Weights of a small transformer language model.
Size: width 160, 5 heads of 32, MLP 640 ReLU.
Architecture: RMSNorm before each block, rotary positions.
Training: a variant of Adam for these matrices, 81M tokens.
MLP neurons of a small language model. Each row is named by its layer, matrix (up: input weights) and neuron, and shows model dimensions 16-143. Each number is 128 + 32 x the weight over its row's rms, rounded and kept within 0 to 255. Numbers have three digits each.
Before each neuron's rows, "fires on" lists the tokens most often at its 100 highest values on Wikipedia text that the model never trained on.

fires on: " W", " Char", " (born", " Gu"
L4.up380:114108127146115107119139191182159133067143108131135071089114089124145114098083087142145111111099088166088114085096160183141148138128121102139106120103068211105124195139123146063143121137134138106186141156127129100180122115141143155110156179179078138195072162116093086165115171111156125109113180136067114152139112172149164144164097077134116153131119192096109067125118146122109185121159

fires on: " Reg", " reg", " Gu", " L", " Min", " Gen"
L4.up214:154104123104167104149131162174130140125164116142085141169106134163094166141096110129126069104144102161138158109104140176124157143129120147150135097122137144119105163144181104145154066092137165126121142127052146044093128141145143091138130182141087113134063105145086157100091192098143150090073110113123066185166137075138231115136160073113138110105138186087134159060130078170102075125072

fires on: " Con", " inter", " con", " Pro", "if", " ob"
L5.up573:115104047109132061142134107143148110130068143119112104083104161119127087059200177140113123136144084088161115124114095086181121090129108093065089176173109131157171082130222151155119136144147147087105162134155090095114118081120123073156159092142133105073107132100128105160159125100147074123132124104099158129187088106105071175140119126145097119149155207125147106078105109172078133125115

fires on: " |", "l", ":", "h", "ur", " R"
L5.up108:103130111105111097130053122117192129097100179093153067130177136092182146108091109109136137107158102150114143135185101143147164128112146127159105118125065130143175169137100130062160129163187152088112188144132165103142183118121119103092121145109154191125124165144126147153173119168143190127118198171152091076128100159085120158095161145094077192193136162182122180117118124139141106143144

fires on: "r", "ach", "out", " round", "ural", " career"
L5.up198:148115116096145125117167119108057127091146126130116152104083130126064146100138088095212165134123154137146125073153134099118141152110027121086111153123091194130101109128116180094105160131133094115095067162118109141095129112227124112096173093126162109121116093170156095111146171194170147205121121137128125127177128134106153136164169105133140167138161130082128125195127115149103062116138

fires on: "re", " occ", "em", "res", "ific", "oc"
L5.up241:065068130069152112097166106127134117155081119152090072168103091095188138142197171120134111108111158180179154143171130129153137147103086181148086095131131108113128188090144115122146140083116143094136107091109081108138100112188135106070133100093174152117126110106084131148160124154170156161093094148097144191214110130161143133143132060088104135161130131118093145143172142104128091132154

fires on: " Mon", " mon", " pe", " Pe", " six", " top"
L4.up18:060111060123110111073134188161181119094152138100127138066104074088163151086188152186150118111092109157106147049136136124156143184134130128102132140094137095130091091149158152144057145147172126128128161145086146113079077116183149121102162119176142129115080103112117135145187149141140115078117091167115156156171131171088177144093169148145174130124100160135125125181164092120134164106088

fires on: "ary", "ar", "ute", "ating", "ative", "iver"
L4.up254:135089160096146158157175148123080166088099152082045113147064148112148084111146137158153107185112111155087212145165114116148154109107061141109110105054092144149103118112133093109126163126147120116101152150127120149199149065183134133156119067126162169100103084122146045194150117172180119128132117159128178209173082115108120184169142118127147187112148095123108135175101131101108126139142

fires on: "r", "if", "et", "ec", " reg"
L5.up311:127107079058160064110128116174105140132097130152158115150171180130145155130128141098126145130156127104187177092189133131144136115083137115144096108127102102086082175142124089132104155109155181108125116155081126071123090102169116096059146135108128129132113098119068136191127188121190159156104071150146108153171090137088173123100093099116175215104133117144103111127150169191100062159143

fires on: " |", "ov", "n", "4"
L4.up138:156113100085178058147156149195111139115181201151123162170142161115164108137098147066115091103127147169110153169104106176164174174141066164092114099104099118151142129146130098083097105132104114100129094143162115095128166127148132123103125113102119121123142111197116117185175101125104136047117118126125069179174113110154141119145116139045154133122137144219122118116107090168085112110102

fires on: "est", "ale", "ime", "able", "ive"
L4.up5:144097144052143140108140099112090087063117128059090088164115122184140115099194150192113121137115139098170168102179109136178177194082125098108152151113115143154167102107149125149056155146111182143110120127067143122100144130164119219152117182161114127122073152121156152169148103121135149100087098060131098144170133193073201156159162143103155125115162154166122165142125146167087121124088